python train.py --num_hidden_layers=12 --hidden_size=256 --num_attention_heads=4 --num_key_value_heads=4 --head_dim=64 --intermediate_size=704 --vocab_size=2048 --hidden_act="geglu" --norm="rmsnorm" --norm_place="peri" --norm_eps=1e-05 --positions="rope" --rope_theta=10000.0 --rope_fraction=1.0 --qk_norm=false --attn_scale=0.125 --bias="none" --tie_word_embeddings=false --parallel_block=false --extras=["capped logits"] --init="trunc" --init_std_qkv=0.0312 --init_std_o=0.00636 --init_std_up=0.0312 --init_std_down=0.00636 --optimizer="muon_variant" --learning_rate=0.013 --lr_mult_o=0.675 --beta1=0.95 --lr_head=0.0077 --max_grad_norm=1.0 --warmup_steps=200 --schedule="wsd" --decay_fraction=1.0 --decay_shape="sqrt" --final_lr_fraction=0.0 --batch_tokens=65536 --max_seq_len=128 --doc_mask=false --train_tokens=392900000 --max_steps=5996 --dataset="wikipedia_en"
MLP neurons of a small language model. Each row is named by its layer, matrix (gate and up: input weights) and neuron, and shows model dimensions 64-191. Each number is 500 + 50 x the weight over its row's rms, rounded and kept within 0 to 999. Numbers have three digits each. A neuron's up and down rows have the sign that makes its largest values positive.
After each neuron's rows, "fires in" lists the words (lower case) most often at its 100 highest values on Wikipedia text that the model never trained on.

L6.gate268:559578433511439487522652535346480422527496560567521513477473487537559481514549567485473533556457500456445523535542478500514521468524486513457485510468493466405545494493529593494548567446521520527465494498477483485532484520520504475496428413450481533480467605375534486533467487499499530485575484510535609383363509501592550544468497463558491404369426537483488489489524453547539521577522
L6.up268:575546476463523495463392529505488602511433501505489562457575496482549586497444567480540473514538499490578519468411508591478428436453447511518534556583474461556510434473516511518528455508447487592411521469509447509362521450497515513436577493519469512445507584480509597506406541589504508428483595462440523516484563540441531486538529395563506504493533434517464602533480563441467565532521
fires in: "as", "because", "instead", "inspired", "that"

L3.gate38:486467483548376554459438493481532565448433517484495375551494496571532500494561525473417596562656447492509569469525563456441543525515522533550518517511455463420411499512429575393485514543529540458466531508475617494505522542530470488459487537469571482491481395547481528456478577517467526493518471487518474429571460532400512478473496497500435551514464452453468506533430576484485585508538
L3.up38:523467447558473400471538426543457514433507406464555495560507567428546477505517454419496522464555466672544590503479564503517424463481572514493570498506471524338545454496543572483536568460448462483480526484473510465588468543527506487550532538486428572461484532558519523496434498511500468393495551537601475459581490392408477471466582454435516522451442467517531529512376545475541567527527
fires in: "american", "french", "democratic", "african", "european", "british"

L6.gate207:549537494523490455509535510419625522495456501456567480542443507493400542480438501533361513467483487585442395474569477538522445489571497537486421428477540570429498469499521572435534463584520511534595517511535515523496557487488471464541437487487459481603485478482531529513547511469528468553450523497538494575566593516395466484453512419528485539638481447486573474455548557563492482492605
L6.up207:502509543510471483561491471563504495434549527491498506482465444626552511537563557437392462514565516565579504453615535542444446457561543540492489538526495448562528503579491473448488524463550528493580453493483425522466520563423505570508519597596409540481529536503571455571488450441520431531555493574529402627495536570559559498509477598433512454581471554531567490457489500558393477463497
fires in: "genus", "platycerium", "medal", "life", "species", "navy"

L3.gate59:536518398604427459547475516525484524541520451512511512473570533506441621502548571432491448485403496541494592529471523449538497560424544446562537569505538489548577453440541435441603467456466578514487500479551467510522583585564541542500607505471497495389515494552496573490386471477516471517538476390523516563509482488516436467546566414454431492657510479489548483415520473459538423549507
L3.up59:495539423538390407468534477523497531545460494546481515486500524495525537550529547412512447497561541541475582560416495496575519470428548536460545527473578494571570436433455456425597508596463522523473445497551483478537601566577504554559584616442432370487498523576448511400462485473543440539554506455475475483492522480458409456550525440559466462532503501501527485481575444519498394583494
fires in: "center", "party", "high", "award", "hall", "state"

L3.gate141:395408465574511481555546504619493546472524528565504474509456519466528550486540486455431528520527553416512459592444544495497495409605546560466461442494433527497487546465436504600462522501445506578462524490556497457475556471631540574553543553482498482469430428582519431546453391530446493415516550461468487498590532473559482382486434551483608541555550430451563488511507465447520460573510
L3.up141:476569462568435587506537464423570483454488595499388483417482541560542554513498441443481417544474534498528501518504489482589470556483441481553568493587492448499460520507520487460518632522459408568469552595547544504516492511484481510465492506491463521453448506546443562521483421550475512585479523390529493462603506505420455568531424540421583558453454482517519534509452515464469491501500
fires in: "0", "2", "1"

L3.gate149:585538494536529502578458494421375419455457509493467553436474436487481615514494460551527591529411570442547576568526480487412476499490487487435556432526577588450506503514466483463490450483518474393494490446515481514555511460475496518416500513489577463492555386558486465474512492502527524532529527558408550391473460502544502507574529477556538524461492554514491487476466438470464435533540
L3.up149:549521502581562539487512595496479524514521506556461484444441590485488525506477490450555496479465618554498486504607513489486501519482617600437476543530681585494435471419466437560455379528567482488442514492419434509532564526436568540468582512476505580559573442452555394501578539516487450496497489508492484503549582453497540538550564525588468496504515468420513550449493572510438467475492
fires in: "by", "secretary", "professor", "director", "leader", "politician"

L7.gate330:521486362479508561494511495461532494521488434402484542527516525539493455514645406469427402501522417550451397499490521459546422535470483554502485476576537550538551597559501459436479407535497490521481558460458512557443392499509526529488525525474542545446484505520599462505494565440510498533569547472391577412531472481472483477563472488596446508414514523609451431528523409518533523508481
L7.up330:453506501454482585619444500503597523460548576428470557415475407536437509517586416498436457500544532489474577478476458562425541566467403527477561549469514550487519572523540483510503440418443461538507462421483445495473506470488622528485419516502547521508516590508465484495545457571519516457491512526555413475498462542449512489436455476503620428582462546546407466424493509528528509464468
fires in: "american", "as", "mexico", "british", "kong"

L7.gate668:591512523445475527408448420485536475495551515393464549509515553538513528495537479436548474485511417448488399538571564464431545468451443460599548527602432547519396557515553470535605454443460570512514497536529479526535559597472424469449455520583482529516465490493516434430477494409541457590492459455465521531442487475503516515455539556509460601448441495471495491543550515531548444542488
L7.up668:508535448674413394428511519498536538488435444580499496545475438456479440540535514586570482517406451336511575451552548499474448465559535493516460501519502526548519516584591552566439594499564542497478552488469499467513467538499487601458573545595494558562502483507541497492457513510509459503572518525515510577440502513489555511470511472561500457435542381530450569452437500575571499535375
fires in: "two", "most", "they", "first", "many", "five"

L6.gate187:436544516481614441475489479445525463480478502423470477492450540413470471504503592468505576543508494446484509452532591450514544483470459404443510520550480508489510580440513527517455479496422525406496480466482547490489499514626502452568517535508588496376487484541517520377476558533387500541555603440515518610500502539446467514483541510535562583479459525472617476545427542581462541480514
L6.up187:530423463587548602489560432542476531547487461526454508515492441528503479456402484455544484477389558468454564509492472507523495623456491388603538452423499469530489555562457536461452468492401462451529467525548504518418524519500461600500628418516519439489522538536508512470551556526557425548497520604593471454395429508456535582519560488499531559501506482495406476511537521514546410423463
fires in: "3", "5", "1", "6", "500"

L7.gate569:424432459553558525524491550494513474569433457484539502439551469405498432408531549445531538522515521492463463523514453412408481581468432531477519475553493540514550506466539566589473539454498548434513529528562430502568536541613523527555536489445547591438488469497448521458569503650458424534538647480501603547559486458622497495515527635512481459440479497556449564513567534546588447500520
L7.up569:555637537465558355485474542527423492541542651582616549499559431416530516485521482414493558515419532484479475471583549567413467549516517475380515602506493435524516409514526484553493509487490606418447475516494539548504459501454490536526477489510455483481471500529542365483431547514391533506502466523466460481465377511499589495428482446458554477567530562471498528430573507566582460559435
fires in: "she", "also", "it", "he", "resulted", "would"